python train.py --parallel_block=false --init_std_qkv=0.0267 --weight_decay=0.25 --dataset="wikipedia_en"
MLP neurons of a small language model. Each row is named by its layer, matrix (gate and up: input weights; down: output weights) and neuron, and shows model dimensions 128-223. Each number is 500 + 50 x the weight over its row's rms, rounded and kept within 0 to 999. Numbers have three digits each. A neuron's up and down rows have the sign that makes its largest values positive.
After each neuron's rows, "fires after" lists the tokens most often just before its 100 highest values on Wikipedia text that the model never trained on.

L4.gate158:470552462551562477518576493545445545536552533497517435366426518508519498527455449476494493554465466551573484546448453413458438493591555512512561397493518456478487492457441449552506486532580434509532538533472563506608565475597548503455422453456538465512542447506538569483458471455672438483
L4.up158:499532491507511533580525509514528485455428600480443468416463598548491528505452418464432441490412479469394520572486526478530550418547534385522524500560521566395434537419487543552505457550557579479470569507530595460516517493459440543459448511427558429471443497530551405452516543417481485476
L4.down158:496607414485507519548455486464543512501498522476475505482457497490523532554481466493510481521546551487467499467467444525461475448592500475455529537536435478526478486463459547539240559544496459469474472497474572408554490473514438612441517570454504486513521539556539436560472554552570531465
fires after: ".", ".\n\n"

L4.gate723:409457495511572470537505571518529582496565601538512549490510563476510556530490544530452547591508519576446557529456532480516432448500470530600532458522559410446507528471469469460476542493518480409473551402450492530473503453506605593570490460444485451443521535574502540477515460469538457428
L4.up723:546536497532487609484550527423499400593498490530574474506469495442514574464585477494459474478472507570411467451544503495525507471530488536502571609511499518448472442580488497361509497456560512509450478477513503490478561480532454523505421489512523501431538449469532528503462533489500422548
L4.down723:442502462464542464554515476451496477551501548429423606419518474514441551520497537519506472406560525511537560508497492492504509468531569434485604544521504409469542449507427485553401516459340464502565545672521547530463470485437491526477567465438528439529470482492491510519516590443462487436
fires after: "20", "19", "ec", "-c"

L5.gate79:519397408527492534465577489422524498530408609523398464508486490477476504572529524515424477487543588576513449514453542504628404524481464535594498462591465501490590602522517450415517471442492491428537565541479562481532468515529478491538491486417536497481492456553549513591448523412578517411
L5.up79:444505465482594472523392456550484503552505484477469471521501474505502471557489558529497441541561404471467478529497525536514535492494505462489525502460498598492395502548542548528495483514513512469487569523501470450590478553494541425432407514445470524549446551517516434547484511552442515516
L5.down79:524447515547538487486447486529434502550436511498409429535441495504491517489442562533589474418485484510462524623533482563419510505481490495557556536538543447536477436554542542523435487456546531561493529521563540467472521496484549460503528480451582445391436542455581552422420575539478513470
fires after: ",", ".", "0", " |"

L5.gate334:484472562522486488497587610487526509558566585474372509515519509532489459466480508552490492551435464563498430530428551471503426451442451492526506507429442544484571461323523497525547502589534469514520496466490548517565441477513581553494480474460447496402486426435554493512498399451488552543
L5.up334:459486437529476519477511449428456484522495448507423513443496437567460506506511474533529477467530495516587432635457562440432512561558486478460494406501532576451440465504421524490483600418536535608417579511486386570504452524528507533493512478583516515496462421505545442516510395507445518471
L5.down334:515430495486375455496533522430547639477552452451414497583405460481554453478466516506488440503521405511467517456544492510413483491439474479479541564561540460527425572532467529467533425559423517529502521410382517543483517532401374606494513464541544462513475475515416497416485501574454574483
fires after: " W", " M", " v", "W"

L5.gate297:532505461508529510527455466494488504576485546482484528528577444480550483518413542479542610479556508535453558535540428501473472605488483495386581496500563438451499442478513492513514489544553568583495490510465516479545559521472471570463473447428499554459560553507554489394480527457483531491
L5.up297:550457480477447462552401446636535481469481533481440519516510549570522589508516475558467466477489526520388489492456516455441423552523467516586545530537510516460495550545447549452513497587576475465548561355489470483535457614484533546534561489519508558513456465472499522501534392496513380480
L5.down297:589536461485452581549551533474575510553563522429532561449445520542429521448495539521504445473472491525519603509578466479538469537485489520565550510585515560434524451539596420507443475472633519473498479469554551429570531517506474501544453565577577464489407452510571549525571450550483521548
fires after: "20", "19", ":"

L4.gate466:420531483611559468491484588372455480580471453490565633445437521451461523524546469505404541514593475457603529575391402433558558517451492507522622551551513496407521483484553468568467421489475532461524541481450541529470407474462460562525554504486532474494491434563479459490478501462514478518
L4.up466:530505521597417616545549504492511544396471474498477449616586483545510424483514459506489464374565512567384487531425529526480486463519494449509487512434432538388491532494550432437517430559502480518542539477517492533526540519503530498491528497460468505493421473508464534536599391445487460513
L4.down466:499416505509479590489621444520606429539465466535443398468435422499423519507508549480506534518466576582493490550452553554594513455417508543481499450503378509482456487498434535508321511551441429473575502591470574482539463578594472624495506513445530546498470590502480504475504483490500497535
fires after: " to", "19", " achie"

L5.gate242:449453489511550528486575526490486558497429464507548446520404494436576535546470600526420447531427463574592526537471532561484511601424615496524489470478495505609509563498484475537547566514554428447416529538486515528610462551486500514495521437490498492377517511505483571464451525486465461433
L5.up242:487460540550451528610571544571468526471550577476514496393454478476431474531543473594513463477500449466560511581513473527529533502542482507534487451527373639529459386538508551483475546491520594566474442549518496447493475468460475502408499512538446497453525529541527494474463520547407506478
L5.down242:519490484522425482570543544463466420514610490400436516501527531570538445505495425532513488495575522524514458518509446533606433502569432491448479413528400534532471480558512555526481467537495557563494479530505454452401425439503459504455527473554482511478530580594486460473519468502461524488
fires after: "\n", " |", " S", "Z", " R", " Z"

L5.gate253:476579507508506404523506521495515372526535493451502542485522483465464528553489468537559555442552528509569470552504503399528481462531541565457519526549539431479480471511457473602505477511498543490459560565460516503573517520497511531523507503464579510587489528542414431410512564463599509497
L5.up253:571495507538515569553428489610421604517500537451399474537438430515527563514552489547505497535549481547479471451544443522454474515510522536536492494508562484425508442583578627481522468499619650502456566415500451600427490486472387505572515491479455514513426482499525529514517459400429492468
L5.down253:510603530518502532583539528452496510547565559428456538441546437460494475546478415478435502578508561487612467467523393446550465435413558550532524477511463478507507546522530599418525512487442548420468479547553422553519522496494558497501454568476511571471464559606460568538476557456490533485
fires after: "19", " his", "18", "'s", " g", " her"

L5.gate591:417446446547445518524480575531502529483569521495511569482457497506438544634494434478501467593629498573473408491486394389478528485548525532559592582516497497579539539472576504434595436432506505396507398519512524488501536529457546466555461482461446520468500467445559503519337435486546565516
L5.up591:479444530534567479535496487499514506458546580540527469572469439541553492496493502523477482539544542533436525549407460524526353534466470500490536520531535479524520561594506553487471567503521555500493562479563541345543461512554614432537481466418473440539452577484574535519457546470480587552
L5.down591:487521509557420484600538423482464444479483488524495456526517471525593487556547442422440586517618447433527506421541365531467503475514417466452465520494552486499430485507503489486518552471522544433529539475581527580521462506535547534458503606504537534469476498519521500431443426510508390502
fires after: " P", " p", " F", " min", " Cl", " Bu"

L5.gate447:438511548482386518582485536509490527516429576490407587526496562488436425456448509505508494574483419509542442473502584473507478587467585522498498536452541548459500525517441473411560554504510457446510541498508460474492591571455511567513481477435420456570518386512563432459500499380534478531
L5.up447:458531439500527550598537466495429445460488394434480505601496519359617553514480477548555490472569505502468436461576534457527468509426433530537527451549476522448492429390618463532499478512518424497453572573497566483400510435496538563471460523599472580437475456527550469514445539562506525480
L5.down447:433492540472423517499510519507600454544515460428469518531546413566459573555410496456472513542494436487563529471579498561563534516559446543506479518546537538430553546510593511574544433509537452493510450483427438475478530590528464542522445414526432480517510388453601569530465443474484475489
fires after: " (", " \"", " Ch", "Ch", " ch", ":"

L5.gate34:491414444514496547560572492410538542428488494468522497525472526449437551519435539473516482575484486599496531476461551510587461514474472463550533484531481431469480492491482512433490511438582544443472559424392455515511524449483489502446470441476515565497561526553438484465402600440530569507
L5.up34:573455570501410478479536576525405416551385523457554376482491509465434514474552437529451626462547497517549557541485558439521456543523495518500483553478405560555556507496497530433479439516480528537522438476416461546484501527595553520486501479492532562558480447537497516519545508481503523403
L5.down34:524571573471489509498470522402446590520606528442566582520533512442531441503479416473379518474494545476589556478594464481425519527473484523517589560494451547456484403489475502502479503448534414529452469491587564465382432529488533516478565423414525448450474427456554477562524450502486466416
fires after: " ", "20", "19", "\n", " H", " economic"

L5.gate565:554493452589544515544394564482468471518546535459537644492508506471506528526540540624556476513642467499513543552435539471506536494546490556487519461502492591514538610493522410503494578457567588516433567476514525564536523527542563471598438501553479394552424515478489586406473545465484481537
L5.up565:517476489522543454558471480469445519544557555483528473512538543467459480449501464376504525559508507511483351509479555525586470458543532509564450489542468546590416533524565498551517489507511507489541462561413506533528483514586477493451447468534522548451395511527487456405554532498576481480
L5.down565:610464515493488555558499564554513399474496442488533522471498527512478546499506616482415478530476568512546550630512485471505508477556417521488535426592484517486437467536586502491366535412444546458472552472480478344487504546441453511636415486578446469444466523514508584465440462563480578506
fires after: "20", " Women"

L4.gate28:515437491526549453579514387607471569404431520437405550519571508557447515618525464558507533465566481472512457463454388457456536519479551496499540442559556494539461526540615432484518508466460462545444571404531495487498523566577519449564538448467471498512488434529580513517441615530569529467
L4.up28:573483589528588513521554655481463443458449557472597509457516575507506530542535517449474569527440544535466534665501561434466480547451509581399559545463416514499493501431554566479453477482520538470529563450448497539524453494519561581473405512494543508524564506499545554536489484460532457498
L4.down28:434596465511547471486538446545488479558571448457514574500562446541523534512556525526481447483542519470594531387653483485512494428532557531498484430522531559481512527593567490458646541463463448468430467465498533515504562522560557348437529357489533451523515562485435546533578519492477601438
fires after: " the", " a", " The", " international"

L4.gate683:523458477590524475501489589503395579445544506506531479450497449487440538522495627561528554557525414527416442562447448414447534495470511518500505530505483481595460444472553485504508582472508523448433494455515459493468500467483547541535493441435492491494408559412510531425520512477513604459
L4.up683:407503517525497588500554422542561499508399480517554559503483494507534482480495591540462592531506537561501461513497469517509546459452572480473563500466509590532500547435464520532468476558573502483448462504431548424455565505441558426503532517513486583383489560444507558452498464452498551570
L4.down683:462543555436471521523447436427513548521462513410478546485528486499488504426490500486528560435568609472496375515550463531527522481502555533456547455557398482517572516589484499611438483476533476498468486532465426450554527499497513599442608522489411496474507498459574512617502422568565508450
fires after: " ", " University", " St", " N"

L4.gate106:505430461502492515506524486420536521572479521409504549442465495466504508539470621500471447557555516534539458545461527503515524512465505588540492481594526524562562532532528470483649476469492463420461550461415487576589496530554535586506551489443536503527474423538543488475478479450573513552
L4.up106:469431455530475498477519494494533552511570528492507527547534495431502456594487535465383506541471444538528442527429475464512540586414552533467476535545500453530435529471543441597559553546492495421465496481570470538525523552552537602508476346405565565448481542474527567512450465452568502547
L4.down106:498542502510489499489500507509487506486531480516480477525541511525501488479509467477503556470474493487524527476220508500483500518519506460506505492449504489452458498501478524501438514529503504526522490524541462489476497482516516857522510560501490510512500543494483493510505516544479484464
fires after: " |", "19", "17", "18", " "

L5.gate440:448500496568499487554501435461471562427557516563534491517637459557468585460498467396540568549502426482443561466489523465570567445419453594521557393483514447476447555425469532466584525489508486445475561503540502491524500531484449559511461469502499548455525449499428542508453509398492527535
L5.up440:426459466480478492461435416549586394496440495480397481363463539481481483491435393452503592561580501465541435441535519463595487526548499573503424523461507523447498551497524446527518485480492434485499422513537419460516425453522516566459483503491446530503494490506516460616528518402538495437
L5.down440:507510512459466642552459616521562488508504581498504525495564511433392399445511478512527446586482512538413502476551528505467582478516469528421478396449563499510570487565470497449462552554479438481481503437466503519481479440556507552421515589465517436425543467527568459542436540499495520526
fires after: " m", " h", " H", "h", " j", "f"

L4.gate90:497530502458543516442511477463388516455515469495512477526542500529496507507541499409523514473521495531571395441449422501531599515517510464395498482532518484481488450447532496501563559510609498471409540501494476480492599477551518519560512469433499455546483464454556483513523445433556510405
L4.up90:521464509466586501502515426460448511409505521519445511532527481546417480462531502473475543536476546513523502502466579463449451502513613539447476422458589447529580453472522531447509502536467456420487558514437476438472526481513511531564479504512503379488551476508583445540561354525473480509
L4.down90:472526539556517444588495512590567488501465569530508495455514542441454526555498559463445506577519440555460497480490470567516440577574621487436610505476473478521515564450486463517481561404453475391527486482508529603508410476540457627512548597428526574533425505531500448599496469468561429427
fires after: " ", "in", " p", " P"

L5.gate711:486487435656507465449486447464594518482521594543485455528490526482410459504393418510477461549449464578525401542550492507486430529450497466535489550473571482538509460510586419514576475535546476549505519456452465434502560542565400527537507471459418445506505440590508515514495445490495425524
L5.up711:414427426483505524472439542513495470551529500444455527591547510473422392584462540491452464575433519555515493557524454492484505475435506488498506510584526496473549396403481460515482484500558394445455570532427488552462513469457548538465508510491495532509490520504567497539496453449471516544
L5.down711:482520561485463448529459565488476497464474476524473487544545428479503520448460535511511511569567477492519497496486472472499473482495445504464463535436421597508491645503502421459529453461470472575440421455483474542509371502477435494476527532557480534477486492516525468435468467455525505513
fires after: "\n", " |", ".", ";\n", " Alex"

L4.gate741:429461454609428523519480583497453552435387464567471457480644497456490545534397457572470533498531501510462455582521536570443516548398560550451408447503556459479452588472413527575581538488528515479421483555459524470451586455512481487467608462493582496492544411563499566579544573488542467511
L4.up741:493445550519419535568510439557510477485471518508498454548456425480436500526499426553532497504550494489503493611428589491410478498563527463497428391464504484477501543517549446450498451579468508435526522451441508515427561471390519498507463470557483540434596526467523567517438417471471561538
L4.down741:532454526381474486503445450444455524534613454458531527529517573571490465481630568447444429577522399513452559452475478466549480511378495539418543488491455507451598468521560444456503507462584484506605486535568478472536451474411582638538519558500426492498460464521546465533511484506449545440
fires after: " H", "–", "-H", "ich", " h", "19"

L5.gate134:560414526494508533518476460436490519486508470515504565474451473545490379451515421474536516566453520540515536548500541527485429543355464471525483450477517496554460484545492466529530489475455489475529570421440546613519553456534572488547473477470484517494462441493640428516501454540531417483
L5.up134:459490560411539485390433407487526475463479527533573438477462408406527527495499439503451520512530537515566496482531520453609466549475495487445468464410572521551395471488544438612521436501534445474482516495538483507520437491536434493533460517450530499520534577487453442445428533525572475434
L5.down134:494476490486564540532466431551511443489524496501562488508515554546518504511518504478440502508469442495373362461544485491497496516491502517562527463471516518468535490461462373489557472508563624596504542464515463478459455465419560471513491617471457438525509574481508479448505440518582488488
fires after: "O", " A", " Ar", "A", "I", "ur"

L5.gate509:548495534596470457397526451566554522436563483534484475517577542374500529565526505452485504502510436481594518509491547430544560418448501540463574531583557584503455532462404417443504527523507479461430567550523554449582505503481588520463532508410549491449439510604520615539429449505615390507
L5.up509:375562449568534523548505479459448527492567453396448462558502420423544486460454469640447568565488507444546436586477561511602538548486511545553465439511453501524471438468503607468509490482520580430494480561525493538477513541519495600472549505501493489467418480411485460451475473480510489430
L5.down509:501486511481460432630410468550570535462578502440593472456496541442565487547472447478486504608470592389590529497565471479586414473465551496455559411483475509581528542541543540513482525536444508448501528479429551543520526493487551462443510548472534486464472479459487485571468567483423462568
fires after: " ", "."

L4.gate405:504416525476460403548510657369534549486478466382528533492551549481515492505446378398514571535435551539618466544487549459600491514523465512436500507557394394482485505494424515467581445550477511408438476452393554560536442583530466583469468467457525570591610492568516492523536523475449569439
L4.up405:487512556548512490523539631566531516437474421472506377571409504545423511545485551548485523522346471503492459590523489478503607468485501496461511524496472509591472492560430513504499438504369567459529439554437587472544485583445498544494446488470538527541586559473479583511503495481387550451
L4.down405:559477469524495539487572491506528439496454434477455500470563400469474438586528504521450535489504497591409472572431500483498432453503545475469402565439499569501592446580411507474516488427492547554484489469519488584483557489494662529492536485336502489597552595421389562457516487527481508550
fires after: " ", " D", " d", "D", "re"

L5.gate542:523494488568523415509433518561546512498570500451522544448466563537514523498538493505474450507473462567512519433536450571573449474515585513525448492559475440473490441417563491527594601505494561521465505471500570511527462578565479549552453458400424434480495516455469515522436537534536524481
L5.up542:475537497577440498536553485481476553458476529435542468456487528485464510517517563456419525514485396595549501402535492465461485388549491484568438463549529483549473479393471436558506509585511470500544495458490537568526533479482375527447530506514477547446525403509511435457456436569414494532
L5.down542:495538516560451448522516479519486469402432501516595488521482547414560489473436513508533493511575512504476462499591557467442515421557580413354455493466501509554609512439491514507517628503531450527482507484484515487549473505570427588490462491580554534568586444441470494396453450566471478545
fires after: ".", "″E", "″W", " "

L5.gate422:475471400520565520497495454490552540528455571536556587520436628572534477415465459503437466498451498454464479529539514593547495457493593523582489526501514500498443409435427460469506485479571508486465517527459540469555445503570434561506593446457476584440540405483499499512533552519524435505
L5.up422:464528525528502416432408425469529406425445439493504474532452464502483473485499469500501434568487572471563472508531430440477467477466505401433411511421616486451416446565427521576513502438505494455472423534491562510498582496450514484483532540515598390586499480497465489557427507454625401466
L5.down422:578475506460522438554506474477491493482517488395453560567583404426493561512467504450453581621502328494511560424613463399504495574513494512484415464507530558564508517496507460525496469438483545464431447496637462434474564550461529522515517592559491368459533503585507564498587476501551553613
fires after: ".", "O", "al"

L4.gate389:547393528471447489484493558471564529496562479479497452483542536419511446608532518563459512557478492481454457473434478476509437604519492447543499528410494465463533521432542496604564527573526503467541423556511425557535463525556528558463484472436518568510639470542439613519530546424569606537
L4.up389:513586396500467614481472464558446535465503473479461493521452539502511614537497573414487501497461403549492518504526527470497453492491461502505621510435469419512472394469500484510485519528480522477460468545435467461495448526479478519458464494503474492531515426542460467471513489435592502474
L4.down389:501572498442496508517517520514496506563422443493523508437521623492577563518513505487486393478473529443468442487562547519444459482541485457437564463596487466431399378513465446455447509499511551564506456512460436454465500332477425551475456523474525474549527476536461518563618459470419424452
fires after: " d", "D", " c", "d", " b", " D"

L4.gate510:534528499458473542446506497453580491543418530485446593500462412516480411541553554549481493538557497530560455450470410439473601459506485555467521432536407524520513432567488482439538491426515519422458485503524483536575531484566567518507484481475465561547387524506550493432532541414538570596
L4.up510:509462544555513484542500544508504556478547615556604568472490491462561476517550457481464510444466565492486522542490411520561426552503502564564494493511520539453386492550529534399529422605469482583521530493481579529524444442555490573459519484494505455420493591464468601500500452565428446592
L4.down510:540437562448553507583540401507441443506456478454520444508523528514488492521502485410503487551550508535486553528568474545471566572574466489509508438477445411501459480422461520503485467463483492491527450469512484547464350480530449490483552617465489480494523551532562461479510490528428489505
fires after: " to", " s", " W", " w", " and", "S"

L4.gate82:483508501525474460572486512545493473498402533451459520590563445477470487551415514409592520490534496481597517610482546555415495596405522451441514558614384465461444524639472495464515443396530520464469426597444424486421500538544530506593445506501501416540510558490526459552455518472413545388
L4.up82:531429562535461435544572513482546576425478396494408537498445469469386467541409444584452419484466527424508454512546463543478460429509487508562494531447503447447470456532458444606544505560488540515513543492433510450519536582464553485460507526559613581482515482431456487522541518471454573471
L4.down82:541437582533558574502480526547461422578549488482521484436549524590532512400537468483504550515484461524566493497438468493490494520463487456593434469589510433615572447454462533413437474545501454550496485517573512497453558439531458585496486412497464425442498496420685460538487482539557493499
fires after: "19", "20"

L4.gate67:535571487501574576583438414494553396426454500494406521529457566437557524560515567491497439510563601516561514536475476361537470488468434440545533486486375521439456510477473391541483567484451535470535562488575595526541514486584441503499479479481410450445479474583444559482494468407616512437
L4.up67:506496549559557509509515530427474463537490504426563535433491548461507545568460487522469522531436551512461530493585531474551528444491465533577499543475519494552552553521541510623539441454468531433505508432471453544464490482512474510473511502438509494521506455480451474434436508452500534539
L4.down67:496530519550521456573480454493473459562414471497498478470483557500498486461440548540453436424490484539438539513550539468561506444468498443555444472458444504485519530573436456546477509591507499490585544499524565488505509565515476426395401535537480449540560468559507447473462465418593532413
fires after: " the", " The", "The"

L4.gate71:459444460560533495508489531488494483490493431505481401496492609530467527513464572576543482495481474565546433589583490515436532441547454542593619545455452466416553570442605451431535535498565537516465615379501526473527522606538511498462468488477513509430461536514459536507444520502496456503
L4.up71:463485447314480467582516511543475478519512569452535568469513510478488582562490519541484565480529549619451446532542533554506520454525573446529521481422545505441425458558480538440514499484510500446491522587458523494500557509511461418462448489463552537546551446557514436497504446519516551644
L4.down71:526488510516456449455435423541433541564529471522523517542514501566567435458441504447474445517492446500589411464570430476508531504534492498535559508516542496483440556434463432500509575442466497519455487361614507505502429532481553472498561547458493427481460612474525565539421572479499448457
fires after: ".", " the", "r", " The", " le"

L4.gate592:525408450572496475421572506529540515528531489514489497367492515520480516526471501445466494494494525515543472490493485384502515541406466495415545514436467475526498513516492519463557546551557576578494539451454530529547592583496512526370459464483537459476460495447551505567497480524544476529
L4.up592:480586483537468378486452513472416503504482529520538504424456517513439486519519350620520539532554483468565524473424446471589427432544460480524515459467453556521500567561499488488512596519473463516518500456489583503511499499584508570420449569572427488505465480513493457537577455588509536495
L4.down592:440507553437554549562493531529533489455484504523468551479467444435412504544400507497467569525458478422506471570457426531540460513471539576581455549533452465488437594515454494490508507471409497487458466417396583495442395571466475499594505567576633496481531475394516553366612522440530490521
fires after: " W", " w", " ", "W", " Z", " T"

L4.gate426:504505513514464471488553508543535473430551364496453424519515499457548382533418477544432509470496467470578525504439517498446608485492553615526560567459508524527543545456506519487530492593611458487400524511523470519509427537521487470453434480504492543478422527464487462489493564389545493538
L4.up426:525508482495456473586498541440493513427526455513492512428485490453557471533454477408525482519487508538539499512532513511617474520490538506511468468439507491527449516503550508463549377517448571460528514473490504506449613538459432551422462523539577556421561512549563553497495520472592469506
L4.down426:494432523505502435486487535528514526502460498614562494531543536446545417510539490539523434465525509408645438460452529480500505463506500612492531559469614402594562502488413513474401525435526489487580527459441472481573426513454453470437443558528434529535422479513536506565471639422521484567
fires after: " ", " had", " th", " and"

L5.gate165:535483544543549482499441490480520533526458575443412522524379530467491493472362501569503553486511525416561547514503515492482402501485482553458452515574553597454539530551488504501489525504529417479488566447437462596546417437501456487519488455440466538513457470490453527445500512502445566624
L5.up165:469525579438509537537481550550475492626559536359553506501550515375596571548569524539572526498507528442509450490464562409548462551495479466501455413525538522587383480473490377427504507464460418499521463563474520493525488603517464469500424515513493431490483490440536447484532532510512495544
L5.down165:456461481488542465531470476476559534517484535553462486499414553572492581462543425473443536444552435521439463453465481496418554548503400478509552542506501568553451466539531430495498517491446500424570561511526441502443510559501452432588509494610548533438408530461484524551576537524517464472
fires after: " N", " his", " her", "N"

L4.gate157:497491538546506404535526472418455485524494559494417571439492456503524620471494523530508474472545480555547430549529469429451481508448502510512562485531495530520527560479572469577539538532477455603490548392501459568559508550576575483509537470459455524534533434417565541494527595456503466430
L4.up157:475572452565603476466503503608411503426489513567547460511471526539411511477554571467522503407534502495522495575464442473513488594537542497623469509519500462458467449573459564512474505543487501565567503526519440495488428443402469495541484494491583458476478581463488565520499481424515473516
L4.down157:474517409610449581520569541632509560477370492546539519556587491521469503505468593527461509536514563549517513507529554517506530581482464494535388545359557475553431438515464496504567464494452434542426514543520429466510485481500486492412532489410528516566568580533340499493473496501530419480
fires after: " n", " a", " the", " ", " A", ":"

L4.gate485:446472491530479541517484499450507484497413515542494501410606481514390481686417570579525521526558467493630520578568457444467561556494583548454586542516501489448512533508496549552606548545555548543478509516420522519403475461449613490468511511470462533482474558486521582493529552382550417480
L4.up485:521498509607374528500533447476580433476529506466536610571506454471423360545514535529483532536525500526568574553557491513480470529494534533520486460514525638465477579504488436460568543509440583582491400561471396567547493582497526418515567514444454518456529531424408523479536465391468451479
L4.down485:486498535512476544522480471439575467477536518421516504448404488537510421567542471472478539526486460473483487474392475501593461402529425495513547533364504489490485563558433475507512500554494539491444415514540453488530469524554584547560562558455482516499562531466422487453571487474424509457
fires after: " al", " Al", " N"

L5.gate474:396530486467524490441472451570569465499425562393583432418485473501518451493512550449414434446528468520578431503495488511456558477455455519513529568598508527562450478473536499490528485494530454481375473634489509479557420562525527498541479445551433497469388437463467525532494476459585516539
L5.up474:470443412499501608538505552469510519500515444437437558458511529426458459515529600519453473440510467513454502571534445515478494475505532547597531493478474453533516439517571471394500524610456451538569407552500523486518508546538499423467539491501588535374522482502484455457496385467482471562
L5.down474:507595426464513472449457427532457507483450559554502507533545481506518592493469473569539443521621527537533482536457481497480500397489469494465471514492608548401590491585435535517532580457451541539520491425486519380593424450572537494416536461521460465577614523452581488523526500525467532533
fires after: " S", " s", " R", "S", " pers"

L5.gate568:562480431428475495504503560457494504428515548584396414484513597496428512491457635486455564524471473536509531355552440511549479537434508497543514497523483509517572475507529460423512522457536464388516577526476593568555474575541488567492455516448507495471477498555485505569454528482530446445
L5.up568:480492519564535534401446448515530452423512518459444475496598564458449629382501577521491565417502536507428471375469413507482434565457498512500577462436512468558529484521456482450486393460481529420481482483570539488562483539520550550498583523405583524450456471445509467404475482594486468436
L5.down568:462481566591509469583442366534493538472593509503598501479551460573628540464576481486579523481499477448531462445485534502550554537515442482516595530556533534524562585460432556540556490546499478630432426544504424446512465435411557445484480422541477531494523554495567509552485530468455577514
fires after: " ", " ("

L4.gate331:475454522514443508553511494502556417490462483501492526491518540433554526496530532415474509428437467561514492462515600554526433499520413481425449510583542489513473487550493515478547410437496505439477564506508485460561535550562464541387501459533524575476443505624560443512462566505527541509
L4.up331:475486452533546451583487475485522523571453508511411555433542474538503539435550475568499541500402514490569459476458460533421487471461512513543582430465493520461492497493492430561529483580614590507529577499508529512473482465498461443493497515435582547467504532541451513540525423500512501470
L4.down331:458541518552506505538550400473509485505416360442465436590473498507497446564529487523552493423443511445486536520439510517371480612539476523520489432460475458499557460553572532516571503518491497567533474474547528436471484465547586431578507506469408437496544446498521576497558579469526574465
fires after: " |", ".", "8", "28"

L4.gate127:455498548586613450546467495527494508491493489521467512518523406430504440506502505479577451511419510509514386508475390486419533541448540481465482449535516521517528549607561487464520442472592560518517489471505432586480476460502506547509448416458520525532443416609562400523424476510476471498
L4.up127:533486544515585444465518478575476583540535524491501467474547487534503508490411482548544522468458533426542423445378521488514548525496529458535415448524520527437485546371463512478509493591516404453514581524460533536517509474516458493514552475497506597502448481527500473453444555449513502624
L4.down127:493506515441505516507580545434601532539482528420515505407493465509517504530502500606494464433494531418496422450492464506559570494481521544438470426565469519520520512520531496504312478556508487541396494598511530422516437454470467585539454607582463486438460483502419488577437560512553474509
fires after: " the", " a", "20", " most", "19"

L4.gate118:417553596536562479458506479535498506482500544498575504447560624585483424429519504523509491505512474507468526506636432456523512538450547554502549523546544424434500559489519539591597527549545532424545429462530421529538597556522536597568434492405531516499596469481508468496606501516535526514
L4.up118:413492459424486537425635488523501563555553533543455474475521543438611502473481535557509471580469468522503457530555514521495544529544586500480458453406484531579420494463552551534489612460485428539437529605505525500475504481470443541535488484537565385457544484457422495496440531490530489606
L4.down118:447395534423545589417488495466567373519471484534480445484531419459535541526440396472460536553446496482507453436425465585520502562530464524514477527489456481467491520441464458544541469404396535484539545466440530527560456493494580663465463528525449506455585521465508530514578497521561478528
fires after: " ", "op", " (", " Ch"

L5.gate161:508461521540484404524488574462460549530544587522462469492502554481402468509521495451560471546509550534529424490515499487539525499470555577434538501503553459534402514401514389442542552478467507552593507525471420477550544563472568584570510439470517555586538463560441531482460588466519456533
L5.up161:492455570425525483484536479419467481349426529488520490468514604549489514444530464502568535543502479555599478548605475580484522502486474545463515507488576534524618465456495518538533562503495546513499454507508483390466455529551590497456503475379495504484608455445449499389476514418495467382
L5.down161:452522471467527499486539471469436490421543476637521462543508560512584517457578499524483507509453460497498519469562536525466538448471455496412420611491574493466517408632413560476572515477465500526418444522427485533555584532505530477505510440549492447554503388450474462484528455544581449542
fires after: " ", " D", " P", " d", " K"